Weights of a small GPT-style language model, trained from scratch on English Wikipedia: 12 heads of 32.
MLP neurons of a small language model. Each row is named by its layer, matrix (up: input weights) and neuron, and shows model dimensions 0-191. Each number is 500 + 25 x the weight over its row's rms, rounded and kept within 0 to 999. Numbers have three digits each.
Before each neuron's rows, "fires on" lists the tokens most often at its 100 highest values on Wikipedia text that the model never trained on.

fires on: "in", "li", "w", "di", "on"
L7.up811:456493461560522464482529446519508524506504515561520487511518487438458478507516516528526518503480517532510480518510488481502526532509473492550442449471537537482493477511495539489497548482475491516456490474538544487462527508536462487509473548456484471516482550506512506488504501520485495475502506487514503505471506486504464491521483479494457495488484501511487512503480513433473487536463515453488503487501493504453490529508522493532523519529495495509447540525509476510496517515492507515520522502510523523486479527517505498489534517483509484481475481526482501510503514501518442546

fires on: "n", "te", "s", "art", " former", "ide"
L3.up760:478523517490514473483516489517504505502468480492460477485450463560493456527461476499464491483533468464504500522480397519480545528510507506505511496537471500468470524516488507516520510479516497528534526534488511517474496541483533526464529511542480504517495525500518514554512519509511449499490502554499437502489496464493505527509498477465542494474528514477538467493505505505436499493468486473508522513494550497484445523485497539493470512511489490515488503543492476525508514509508526526496505494486497507529550476504508498493509461497515510511518508509490523470458466490533525508

fires on: "al", "d", "l", "out", "la", "am"
L3.up930:515486541498466503529463523506466477496457543446527508548460516488526486497509494475499498506489500512490543503525502498490541497514522506511530477526493498502538531540508451460500480490466514528532527491453479490462536533485487488471545463473515495518510514516489517511533490530474514497436498505475500559513460507490516482500423488479525513519461511480480507489456476522499548455498472445477512515503522529499514508523507520515471512555498498500506529549500522483464499498498471519468491510538525491479456544513497540507490512530505481503514482458509514476518497480516497501

fires on: " a", "ing", "ed", " in", "s", " of"
L10.up157:468472477559559499489468511507521515519497518472509498480460494446503529520472468518517494468546452529479507503491511511540493502479506539508492516498524524512475527479552481508493498473471536488492500525506519498491458510466522527487497517518540452473513495496496498534463493557548510482489504536512499497476548505499488513488466488492495491449494462457532486496515468509535497554492455494510499538520520471510509500523498489504511478486539493459468516502525493541517476526509448511521518500483498468527507515477559495477472471487482530422484513482525501484524497501501533470

fires on: "z", "s", "ent", "o", "n", "son"
L2.up1335:508485511547497501498467518494522436491503514547516495498510492521546523501477508502484472480513475509492493483504479513489530518533520482521531495478493515493504509493500480493503530537486514512466527527466486522514519504468542507527527520536507474510501447512533507523477503484551498552515499525518443507501479458454473488493495521497519499472497464474527491500514498476487520495510499472516435490558523480499445467465515507488512478569500474441523513559481453485481479491523477536510500487543484527526509470469508485464494503510525464532502528510485444536452470492481494493

fires on: "ter", "e", "te", "ion", " Grand", " full"
L2.up1108:530494486475449500469504472483537482470520561481526510549475542508467478496520511458446517495537499476535510522491502524498505478486478517501507504531514494502509505497530499543474534459504473545502458516496510536479493516503487485515482523514524545520522514540455481530523527496497481529478497497489505517494522495510485527479527470448511506484559534530478498511543479498483527482469492457528470492500497494516515487508510501509522465480475492490502506446483421502516502516525541507524489534528552484536493490493475492501476484467467472541466481495477460469523461490520460501

fires on: "==", " ==", "===", "w", "===="
L3.up892:471499468479510518515468512484510503499514513477480569538501530501486499497464481521490514507533507496529476545482532482519504456500514491436477491475479489466510502490488562494520530486496486536411441490518519498513483500497491437500505470484542463482505533496504475500532500557488463490503515489465509493509502482462489512511515496472489525468497489509516504473515531471511555506473490519491519464509504449510489495468481478468526495532504499540483533475496526534483511522497464538573490499501525511456482508470475483501489505518470526509479525490517537525540515515485537518

fires on: " An", "re", " an"
L10.up1377:510468492505511536465516504498555480459503516531511489499505524500506480476491560457547512476511479483480503495506495521499479508483478526509477482537510532512521499499517506486478459499542547486482510533500551480518510515497471464474501514543493472494493489488482517459490476544472530491503485491475524510502454478511487510513559469531504445497466493506475485472538542489509507493481483490497553508516479512444503509535493510505527491462509508448542480511502455498520564532460509499525443537495492544479493517462525509491490507475485504492488504476433505537508520507493552507

fires on: "ing", "\n", "rate", "d"
L10.up1498:519468495519495516489530517499524469518475485482509555494481562499486488538540478523504507483531474493513498479502475486500481498437497507511532498473551491514492506478490513488516494504499501492502499496534448500515502465531455529457506524508475463455513500491514475550528521501491499487521512517512538487516486508484478515514505551516520527504471479453508482540511486517509444527490506486512472495506505523486529541475544517534499480452510453466514510464502513550483445485552517472502463461464515467496494518506556499495502487448531546485462502498542495507500494457484530475

fires on: "l", "la", "el", "e", "all"
L2.up1375:538488523512447506523479531479502527493507500504533502468458538520494487477521504448493522511465496473498535582539525527502526489537500485487484508524519476516504446482499508488502481463473453504539486530532501514501428477475524506480489465485521494510479541517502539545490503474498538550462498506462492530472504466478491497482487483460521472529504472496491492499533478500470524471510524472470507493507489517543511457470525561515466499527511556487525500513521481493477477500519496510514548489509517503525480496518515482515509465494513514510457502467482482496507541482523497547

fires on: "ar", "ary", "an", "old", " trans", "il"
L3.up564:484479509476517486485516490471559571491468506493541543501494469506516509503531522488536458510485512520461468493493477516477465494466511531460474530504533533490522484514511489464491476474511537499493476487507549462480472534492474523510547494501464560496508500516490494484514469474471501522465508517493527532456530473505523501501538459507558526494508531463504492504487530507466483509489533486491481488488531480480477508523528514514495553530522499500509475469475491480513518502486516498546477570523480459518472500512494478474486535483490503564488511466510469484513537463510493474

fires on: "in", "i", "ul", "il", "on"
L2.up1482:491534509528473505465487496491502490536515468471497491530511485440480515472447471507486446512512477487515492474544500530529514509532468517448437516505583507498492432494532492559481481487477526493457502491492510498479510505491535497517466513509494486526507490553515517502497489510504534454476511467510544515468493477492501484518534478507495482536495550454477504499516518493487513521486511483501457486469542493471509513456543489496537499487498476516488521558481478508498508512515529496517492496521551492461527518524529507514511526519507491485485443500506469477539494479515519496

fires on: "vol", "ol", "el", "ro", "po", "mu"
L3.up783:477496510471520459494467462495477483542497501527513469477535510486519509504555439488535507546490525498502511529475519510533516515463473516497501501486497481451486513531459490468487484535458499532499483547541490493505492476475465491519503540501512501491524505533480496467511460497514532480504495498481444507479521526509468462544494503506504497524513484522459508475564475510529503508482516456493496483465487493542534475486466504495475521506489482521471488494512496522477507477529511536569486505530493546505509460468530447479546521496433483477548494484495519482517488513522499506

fires on: "s", "ver", "ch", "ur"
L7.up608:511492521459487489508495497482493459485481498501521525471534487495486515515490535510561501521518500501469521502454470510534532467516525472527515525526478484557464490462545495508556501505494496503529486513509480460496514481535467531515494498458533504510492481511466502535503449511487519462496502497479468513467550513448513497459476478526525450505524493490504464500486504492499487497494497509516523475486473522493530521527524491452504533494495488499521453511539519553489492469542525499507516487509523489460481442537449518495461485500522489526425480468516532484523523525490533511

fires on: "n", "te", "nd", "ne", "fe"
L2.up358:515524529508514508512513502509513492514496455515518516483462463542499456487516472476536502470511415483494499527512488506535501500530462522520513424524478479528510474521506496497498465480505482515502518526458484518479515535504462523493467513501508518525508513529468538476543531525509513527509528482516516506511490486526470531528521466474550436510478497484533518462546484493485482508478525469534466482528518465487520497513522500481520538476543475515505489467498505524526487543479502510543505531482456465508524441538470484496480516489510515497532488480510516481476516476468532466

fires on: "our", "ly", "low", "lo", "ist", "gra"
L2.up845:546514503523489486545480509492497455493500488513455512571478523479512493502546451474521510501485499475510521472531442521484454528505528524515459550505509505518488481510493485514481514493485522487490528487473508517527487555522487522516478502480470537463482481544511498545501469527531460497467508514496501527500483504468483517475505481471505502478503515477489504515467475474490536509522471465511505517485484566493481476513481495454481456512473470534488474528510527495462495516601519489531521456488518493488489507514478500518501491497519511505484498471492478472484487519478502568

fires on: "x", "co", "ce", "lin", "com", "ad"
L2.up894:448470482514539490537498499484511491492475469520450532473539546444498526508492522461492523478525485501497469508521502549502486463508506534485529487498502485526500502524471480482511498482494548489483506468524484493538531525527504509489486444486532461516529473507479510521482462489542512488478493478497487498565471470521525466533484511485485522507550528481496453532509518535557454490452471505492490517502529531485438522493488506503477525477514491512480482525494507483495497471495539506545532495509474472520505467513497506443539443483477489510500523478473508488503495536479500494

fires on: "ra", "li", "lo", "ur", "le", "i"
L3.up612:493490524509468479429519481486477511525476477510469493477490476490475447503504492458463524492475559475521534501473484542518516493470481496472498494473519505462508518487498480496454521464495507474523541470489492496516514524486517531521543475510507536469481515526508529509504507538533520484470441488468508501472485459475555492476461493488528554513479494506471486459485494467488475509474503516558526508530497520534525511504485477490502467500509493504517468542519532518542536538504539514503508483481461515503494497534503516498536508512535482531518538486450509460458528486513485527

fires on: "s", "t", "son", "in", "n"
L2.up342:479473490504507477508463505513540493488485500500471429509536526534454504526488482447506496494533490488501506514450497499520514490511479511475512518511485472470487483520510477553493526459541539489482529507458511498490478513520514500490493539520518479498482512482508514476489521516527460490546445497510504480469499475511486506484486509479538482522554505479495528520546475558520463555499492488529516515511507524429459466516489536489513497512464533524511504557510462510448514502468512512555496508499488548491504468532490523535447468486457496523508490488488499500487488494502475500

fires on: "la", "w", "al", "ga", " by", "t"
L3.up188:506501515503487522521553490478469480495511526553530480498450557488538521454507512463463522511511459528486566472475476480474493497468540537496459503494539440509484533506541524507506486517497495507512488492521474487485518478482486494495490514488445485516451496532498487508494488516473500521444501491474494528503499534469494483517487485525486497501491526479502507495484474500462507500489472477490511486544518511523491523501516513453524522511495490497523467551478534561517510508494517531482476533462481495486455517531528518444489521521533462549459499520468462507522502508522495539

fires on: "ist", " become", " help", "fe", " most", "low"
L2.up949:476472520472496496493482509479518505479511491510523539521479486480473509498533493509492492528508485488522476514511483527450479464558469571471499513502486505473509475526547464490500496499534473519479491507501499483525430538470484525474511514463484542497560512543465529479500463540498480488521475488480502535517493528499487546509528459502461477494530489499488514512508483493502489502489501476541497522528499514490453491499456511461500488516524501521500469502507513521512476490539555480494503496519470456535483483542440545515532500507486510454554488511480522470557497492462522503

fires on: "re", "ur", "er", "ner", "la", "an"
L2.up459:514466505501543527486516470537465505481554496481495515511433538497515503477486522471493525427518506511507498470485541524483505517512481523509467501523489484435501502515497507491486499499497549468500471507526512489525481476463509548517553488548480461473534485511484521495474494484477549500492506508517456481494468510485459513513511492502484490526493525492457468430508468473470514506524510485573515509519504492509458533514546498512525482510508494496509532515477476495487537513476479490472457498512498526492466523479477530493544532487511514491498480447511472526486480541490532491

fires on: "-", "ce", "po", "on", "mer"
L3.up1318:502509459512502548537526441493516509491495565501503486498477499490519489538505450454495473503484508474494472502512515491519513476525486527498490480474492512507536484530475505471507470528451474501481560504497482494498527478518513528501544516505479489533543475531530482486480506542506527489498469506525508486487491490485475477492508516501485480545540505503467508498486490492496474492532539498548525505522468557472431523481463484536499546486537473502465455467490500514517504524494460535488480532493498528501506469459514521447454507499476438484506523494488563503506518499505484491

fires on: "\n"
L10.up720:487529521533502490519491512530534480492463469506530535509489494526508496500506465489490520480532508438529439496539510464509487534480481493483488497503506487509467462446509529487502494503508526552494470468484442509521470532473448502488489482479449502512513498503476498530534499505493502465468545500526491438496516544501501501492511516510543494529491528505502492523548517515490501499488473509504535469533451496481478546523526456462529482486513505526486501476490460508529492516508454489530491464493502516481491449501562558496499502516482546541508464527483536500499488487521489508

fires on: "tic", "ric", "lect", "em", "lic", "li"
L2.up583:465478502504545488514485466512493512504509508522520559493493525527486501517483472508492552513548498492470452480472497531493499512541518492467543507493478490505506499480471495516533485570519463467538476516507493469491490511505479473515445517451490519465517439564475500490474490500504506507516498535515443492528508481501464493499507475502506496521455488444511516530455502478506520440492488536484539488481483450476449491526514524540514483512492540473506495484508471484557478487492492514487513528518497511521474549479491491491490493506487513493536486523518519526510537535516533516

fires on: "ed", "ing", "ted", "qua", "ical", "^{"
L7.up696:498540436478504526487502471526523506485485498491519491492521513489520479516484479490470506483520492461480541491482466507488501509488520519512492495546503446494496461506528504531486464485508512482539474524491483502459449552545477446520524518511518527470521470511501484507465499549523520469513524527512533474471489469491494533449525547468468456479491518490488501532486478518488493505492464504531520532518459488533531465492551511510487542502475453453539522487537527496501504474534478492518523496519477509488543545491511502494502512517499511432503456499503528501511534468481479507

fires on: "st", "p", "lic", "w", "em", "gar"
L2.up281:437496512493508508522513477511492541500538525526495525529535506533502530545457513483521509487517500477508516513501495567500479497493459525479488538498527479513510505490477487538484467494518471475473462523540513458469512492450495550499442479480515490415518504488497427490515517486531495499477496522493539483555504529489481529471499497500471496517495477511490499499502535508512515481498489558459501498502479498483495474561538450469545528509456523499510471505520508502482470521462495486528529467494498521519492509498500492516494488465503511472511481460513508539457495518506501494

fires on: "w", "der", "ing", "re", "ment", "king"
L3.up356:486429467442516506440480475509552511472465516519507479538518499495520489499479505473532489473478518550438501486485521471469490498561537502478496467534479505501482506517508497534539515492495504502505481468547518526495513538498487528468513498549499487465513483513520523542496496566439545475487553518479508499495449478500508502488536506509517476509504523491530484501539498490477541471523485471541519480513464488498460458528517456533505505484505490470507524523532481506491522502484517491488504508484504518489496479485475526476449503486547496481494512477498520492487501514481481518

fires on: "al", "ne", "one", "on", "ul", "ro"
L2.up77:533463464473543543520528469538482511465483476508518510487527496467499481512488454485520485526533519460515504471500496483484498485527516535459498541484549483490507481545512476440534493470475496442513465512515486474493529512535516561498515504521499458479491484498499491479461471515458497489500518480480527501452501505516480477507487442507495445506493516487532526507499515488505511477478492484547468478557530518524547507492522504543519489485452456514509536562478497504500508493487532514506526522510495498503500555475526484488500515505485499528507475503532486510485489474476511547

fires on: "ur", "ar", "tro", "vo"
L3.up766:493539507521494518439556496485491512511505498484496532468498532498500457495490490467495536500548517512503521513465498496467526484522507519497493481476504479479491483471470498456497465514566485483467530476538485564548485512517504505514515508501455444511497527497475516507485481495507484496472454492466507503478496499466484481443514493486509523514525501471479543489552522523517487515490468469511482434530498511530515496500520482499561517504467476543463461527520503472514494537486526493510476502499503498512508497531456493463501492522479496464528518539462517496492543569500493509

fires on: "s", "y", "es", " that", " who"
L10.up1386:504501486532467460495481484431495486502538503495469525532503524543505524501479483485510517502516516514500466453512535523483520499535505470509515494491516495442480504453489495482492495504522480559489530454537492498497508509461524556486486495506466490493481486487515542485434536464479512543490528483537498500468480502479473504524479513530546496499486509524527504511477530467486515500477533525498590481465491504485464503512487525472483534526538511451510496531490461517482502512500529482477502515529511524462498538510516484512520478488505477480454491507507517512524457508504550457

fires on: " S", " ex", " Ex", " O", " of", " p"
L10.up202:553509505452529501503433489515491506485536521512517493501481494474545497522543477484459521470515564492507514473496508510521496510486485506486464490526501520502505552490474555479443516525464484481490478520513472464479467503506507488468477483487484499496479510480482535502524484508497472497556492497509521509516504460556512454510499498511445483513506538483523520513518474488516510509464479531499494499462463555519522511494469484483464512523514495426547482502477517485534507506507530560508518457495508575528492515492448539489472490511511515499502482506504514506478485495508515497

fires on: " (", "id", "-", " ", "on", "ic"
L3.up523:476503486495519523530555526510507494479555522468477524468509479457461520481489444483518502545468515448522447512510505527529487492484469517496499531494523500518527501524483545500507445494476533476497567466493508528489491521474470488517495486512486484551497488479532465473507508492497527478499452471502502512474527489522496472525516483457478468479524435508506524464513523541507511520508521500463486483514493551492482502475480526501521463506464532518508518490470471475487519503480501550467505494502495525516497495474510493484515455486480507474503493519498533481551479504455455545

fires on: "hi", "y", "e", "te", "hy", "ro"
L3.up1369:486521498462460512457505513503523528455479512508488508489470495515499530484477486476503532491491493505507448538472485529461436490494476504480502496502540481506534507483484514497529476514478520497491501569508563472529510498468540509508468532496509496504502513533476500528560497503508503509443473547476515521499519545485497504512494493473532510478472551517470496528485480498498503527501478456491540494502505516519513535514513507493502450472518523501514532439485417507469497455477550516486453493524504501499518472516516512494514506473498507465471503503455518543501488531511537483

fires on: "y", "hi", " was", "r"
L3.up30:506525498480535546481508512495451481485508473493501497514491520521492516476493478484470509452553496510470484522486512488509498513490455498501498413501517491497518522474528562498507507519486526471431501528504516558472502507484499487476513523528477484521527475486456509499513531489451540535478507489508503539499507514450467508496538475475544496498522529518489528539511520486531501490444523479487547543553492532474517474486525505510522490505537464540541494478486472506481518458474505475487474515529482492531489493520491522509498501503496464478526507478531475505484462495531513452

fires on: "===", "ra", "re", "====", "li", "il"
L2.up1300:485491473502459476487484457487472487511510505487500494499511479498478480515483464513483504494483518507506486501483518476522483531492517514466483522491513451480465512487520555516533498497529493541490525496468548488531458477462438494525503482482492515468510501517521468473509511472518497535482516476504526517520486462565506524505521505524505560493466462474521510517500536494494508447467468519520511480509486449499538492485508483461479545509505534528500490503473506489523485556518470476553536515502509489512471509488498461499531507527509562513441481513499472493507476534576538502

fires on: "min", "\n", "am", "amp", "l"
L2.up502:505501509477525535486499466483426480503517493466509453503470523486457472518521488480452523490527526550497509488508499468554508506501517465492538562486502525472484503531462499442519477473449450478525484505493474518488517527488479492469521465528497534458517529497523482503495514510504514495442511543529555502492472533483512475467491484440505489516512497476494488520499497504524488518510526516503455524534485493502495523493502495488465496512513529514482493547536498511499490443523502489481480514456548509508527482531499511524520517518504479481507486472501496470559529496549510500

fires on: "w", "d", "it", "ck", "l"
L3.up1330:481465512465497513461486469500522480526513492488519532485474552513506451535507528493534510480529520487506549468490527477479557501496509498492478525497489487484470507545468514487534483498505494468498524479502488490476479488446482512473487462520466497479501489510532487498484547503506499541480493514491526471493500511455537461475519485512506505501556482519516541512552514527461486508477536514498436506506456489460457481478520552533505535484536514478498527566465461511492516482515490532523466533472505498441515530508504489515537519483512534519510463488498482480494507517467489490

fires on: "t", "s", "u", "um"
L3.up615:488471472466535522529487490530466462491493534507548503521515503502459461500487521462517526513540511479499500510489473493501470504504476466494494542499505518499507470536489476492467490492498498504498559520499478506520476519453523503494507459478490531513476535502471461545480472511498486475475503490556479495516471535518499453513459469559532540484484483526500461522464522495472542477461529539531523515479493467476512472497473524542529498481456534551528507482498526481529511501506513509472511477467496519504495471490518520546476532539494485469507521542495507444481500510540510479

fires on: "tt", "al", "s", " served", "t", "tor"
L3.up324:497511466522484522505531515534461484495506476506520505490526504478457459449536500512530509505491509484521485482519527513498465532499504499521506496477515558511512459510495488539469523496480514547492491554498483474448467554476564532528478512492524509488509470484460516556503495489521491496480468507548505491490508501489508533489494486512529532477487475519517521464488522474469522536494562511535507502489437492461499453485505517478490470487533537476518518461489469471485563475499534525497506469494475541483502503552475501466503509449521490501511516521508499519484500493513497540

fires on: " no", " No", " or", " 9", "or"
L10.up1491:519485507501506494482475510507516479492497491502488519497504518508521508533547519470487483487535489534460509493514506498489469469514542500483497533490438448463506480496450503494480426488512531503480469452488501485508494492492499485535505517455466480531498476530504488464418524508521485530528505470488489532527476511509522527512484540518488487537492541463477495473499512456495542476509553510473504532526485482534526503507517481442507492480468483538518530538467504506518474525502491461530521480449505514491506469521519482528533511483493456494516472540522541533523463502498507529

fires on: "ir", "ed", "al", "pt"
L7.up306:487528468481501497476540515484498522507515493502513530434524500466496435461514524486509444471499501492493510477484489463448494467520496528489489458487520471516465530516479516514520498474464522471491495469531519492437493530512465500467503502494440532473482497458495488485497493487505497511523524495506495536510529522512496533478508491494453508548472496490525538534527523499482495505501485517499536524549516549506498536539526530532490534474484519503476495512548527484474497520490480516496454527529548498494538473476532505484495471476488517475488477513495458526457473510500534550

fires on: "s", " ", "in", "ul", "is", " S"
L7.up1038:490519467538554517537503514530494490525481450530487505491492487523542463529484494513479466490479478484571484455525498535525456536513479509504455513537482504506465454501501482534504529478456499495496528500494483495492479497518486476485486513531505470501501499559508504504470508497497506443503456452478521514511531527545482525529524494544516503515470474473497529455498504471477514465477490534481497505481521543472480500507524519540549508495497495476505512528520512496480510496493499486537517526541514519426499525525518506509489459464527470489512488451473494522484483481498456508

fires on: "ic", "ff", "re", "w", "s", "==="
L2.up198:517494502467509529535479525488476512498535471481498476515517461500513496477477484476480505516520515497468474483493528491528482498460516521449477541556517428516485574499494493515529459542491485491501517484531524496488459503466499521532503492526510522453498489507545465500466537486481498510495514506494492505530501533518498543518458518488526509505504537521516489531512537441495481496502464536496544498508530413508466487496451510491471512480460533514449495493472469515494512523511527531518496549466470536503482495496464480473476531520506508499483478464510491492498505498477504500

fires on: "le", "u", "th", "ra", "."
L3.up896:525499492508479510547486470552458520511497504489497494469511513459469530486525524480518512540493538471496511529498505488485513452514499520468483545488483487499527464471497526497486563515527482525525482497473468504542527544500474544483499480463495508489517535497491508520466497485510470515528487511503494486486488500493498553530500506500519462540526487513489467529489536468492538446492483454522563457468449511500469483490492519486520502499520491507456505430484511461510495464486496496476475492476487495509506475542510493467516521547497482473515463502551500513494463539459531507

fires on: "in", "il", "al", "per", "er"
L3.up1348:493528489479509485493494506462508452486526491522531497464490500467506483460474522481533490533522504504478487475548501450546517557496539517496481504542509546530484510500494510490493531505485485426478552488556560492480485507469502525556502507505494509545475491538498498480506516490505479505495499504479501482485509509508477506529503503488441507511499526522489485489503503456499512484492492470489477523486489505429468502492517519481509453419539488529512518511506494480496515499570501468511500514508496527457513469533493501448550539497502485466481487509517511492527523492510520525

fires on: "ing", "ed", "tten", " very", " in"
L7.up343:529548448525496509477473559529499505504478526525496487482526479458497520460525463506489540514479496516472522485534479519491447580516508495467487486503498494521513510511510508513543477487471556496498490505468533496471507484540470521501501516522516522464504507510504492479504470541527488487500510498512477485421511506498516511481453509501469488515489531508514558521526509563544517528482464477495484463470481503563504512497483486493504516483547466464488477526512486519522492469503459554497492504503476485503460509480506479508505512504472470483494460478477525524504526477506512460

fires on: "re", "ru", "ro", "s", "a", "e"
L3.up659:458459491499501490527516535533474495497509539542503526492463525534471547511492501502480494504519527472478495482504501462485464511497500534480497468537463456516530487514526534501513504491499470442507528491495468482547507543492535515452471461516487500476505502512479483470543500527495519492462492509443502494531498556526454451530474460511571513478509498513473480526523495484507499485521477482552558493514492491490518500494489509517513522502505459483553547512464500496487521505554527509492484502499511479489503498496500481514505518489512474520459521448478553508486461514509485483

fires on: "s", "ing", " ", "ed", " took", "d"
L7.up994:476479527459499524473486531530496474546505485501506524539508487445485450487493481529479471526466501498495506492455454501518455523458534489489493498510522514515527509483474461445443508489506496453540510492517506489525491495550521503498516460478495498509452502495517460540466471526491496530508489478480532521480493525477475499497522464485507525475503552453529506505497502471517534522469507480520479482484500445519499493473504523497521488519515501518497493510487544499486508455518519509480486543467476516500511493501560564489496486464547489514516504531527523503541533514490545533

fires on: "es", "is", "s", "e", "an", "ant"
L2.up20:491552479496473517485428487455546473480509486461449499475506476509523507484479513475489490449529514495519504508525537496471519522496504496475496495458534525475517474487526504513470478485537478532506453516490499497479491496507521548508488489510449571501507497514507526466501509445535509512528487486533518486476486481533509512518463496501491496491491560539502485497491519493528511469483529554469514521495494477484472527512506545516445526464507469519504484514509481492492440530489515523531495518520484525491518502496534525480519536524462492512444473485516532488485519533463521529

fires on: "ed", "a", "in", "es", "s", "t"
L2.up1125:471491503514473506452503514483490448496514498519481504489501585517533556492492494504507526499514487486502523493546524446484473506490481470486548498527466487500488528467521518520484505457505464529526494498473492499486492500503505472514480505510485519464456524493511526513478503515501464547485479480498538482539471502479497476500461505521505532481484520519442491478500508551493514466521558503508520526522509464448458549449487507525525515484514463544551498518521500503476462508462533489508469507475503492495517478521488474468529531477545478469520482465499532485497539480484496518

fires on: "op", "it", "l", " made", "in"
L2.up1429:539483496465489516483481501530509506536532462500527536483452527484489504547515517523475545469537512521505481509540484522482461524473480507490507535480481515496519501504495521501534488499521468486515517480482498491510485481508495460466491474523467504441515557483474494455521470493565480493492522451495487501519526506502505486522480488540462501505559508478529529474491495578498476521482518448541453505536508504506481523505505507528482483474538535546545502517453467502512528511493531471490472502483468483473494501499477502520506466504483536513502484469482481488536467503523473521

fires on: " S", " Pro", " con", " ex"
L10.up367:558520527505495525494438562492517459454481492536499505476497515518485471483494471521453495503467527465491487449515474489524501506475477486542510463478527547508514490495478483459474495522495501465473524509492524483489468472508523523451483512473530508504509536503488495490502462505490504500484505526477507472520540505507523503484466483514512510532535520482538483476532485530508494476502474553527484507492538530458536526490451537484531461497513461470496495498490507507484457515539498521452516437520537502513508553499457496472501510486501506485521534526545518538492510493495526513

fires on: "le", "re", "–1", "c", "mp", "d"
L7.up1002:509459475545451503531468446513517496476514442466574520505468511508536479512462536520530521526502510513541485544498472529485524489531463542514494431520459510538466505500518494465511508527511512493522486497541543462495478496510480490498540460522492495476471470483531538512473496477535506485539512494484491490491515507485492519498459528487492462511539481468529492489541509479516506467487483523485501496498499498521552513513498491518476506502455520467520505515507506518495521518464492482461508508511541497502471540492514503480528507498465494502496525459486538484495506461451502541

fires on: "c", " dis", "d", " up", "ing"
L7.up145:472465476500530520485517525540510485515453454477503504537484527505462496505495452520516495525520502473481500522493496524509486525490502509479482466478509506515470484510498506445492455517510521473525502502531518493533459471539451499466499437466520496518466497526499490494525474465492501484533488518508495527533489498451455458450521527498520540471523513486532484509512499499492518505517494537499498497505499497547540511491515495557486493450485524482507484533490547482466493499515512515452492498540550489509508567498486540542551488511488483423489502481517494483527510509504488492

fires on: "vol", "ic", "'", "’", "ol"
L2.up440:494502529475457513404522488511494462514485502487490470513498487472489471485534494491525514458477474476534479546503493511539533538484503469525489498497516512460539505512456527483528456498489529503500505522520511556494503504457495458501490516527492500514499560505499482504492489510515523504523456513430488477462508481496548470512517452473497529465511524502503503507511481524513486495523538475553481486500517462515499518516489488540526500482503471485446504506509507513517518491468525489538518511522464541504469484504521516499451498503490490452521466490483493504496572525499508461

fires on: "ur", "ar", "s", "ç", "ill", "lo"
L2.up687:502543497466471477489528516490500507522467457509497527496544490510485490495556507483487496426540523529490490515492501497506514472468525476476512481508514506513483496504492487477489504463453509463528493540552491538498467509474492512510550534519491483509522471498450501518480468540533484494546506473496457481484498503490501514496478520483491486489525506490512466498518521484453489500498496475500502499502466454464547508521524476507520475515474513502500466520542532492551501500527520509535514515511497457557486472520471530452486486562501469523451489479480537450491545537518484525

fires on: "d", "an", "a", "ant", "ad", "ar"
L2.up1349:527507523531525557473482519489512494448484506458470507506488521454482533473502492445494475501511509485543515476516496533485511479467433503466513479491551536510512505512486493497469506500484467537520470515465523499459507542507516500532492508456494511506471511480535548512502473495473480525469497529473553471525529499526471493508454460481488502492483450473489518542518513517485477494498505533506511500527564508507498527485490489483490521487498466548537507472506460526491488490534492464491490518508508477488503486518516530506550524495475544520480459521502547467475501485487490447

fires on: "ut", "ed", "s", "ted", "pt"
L2.up627:465523541485552514505505523515513462505477456478497502478494511471521482463505489491510499502540505500466529498468512471475521501484482504495497480461476478532500530470498517531559546495497509466533552511488514552473492514479500488481478540492470514482484477453450551487528484496495455491514448504461508512546497519481529468510453522540488457511521478495483533476470527509492593526457477476506483489535456503507483527535516518486516513501483495524528486517484496498484519496458480485501516478503499508490529528482472502474486443481522513484528507532506471507510486513522481518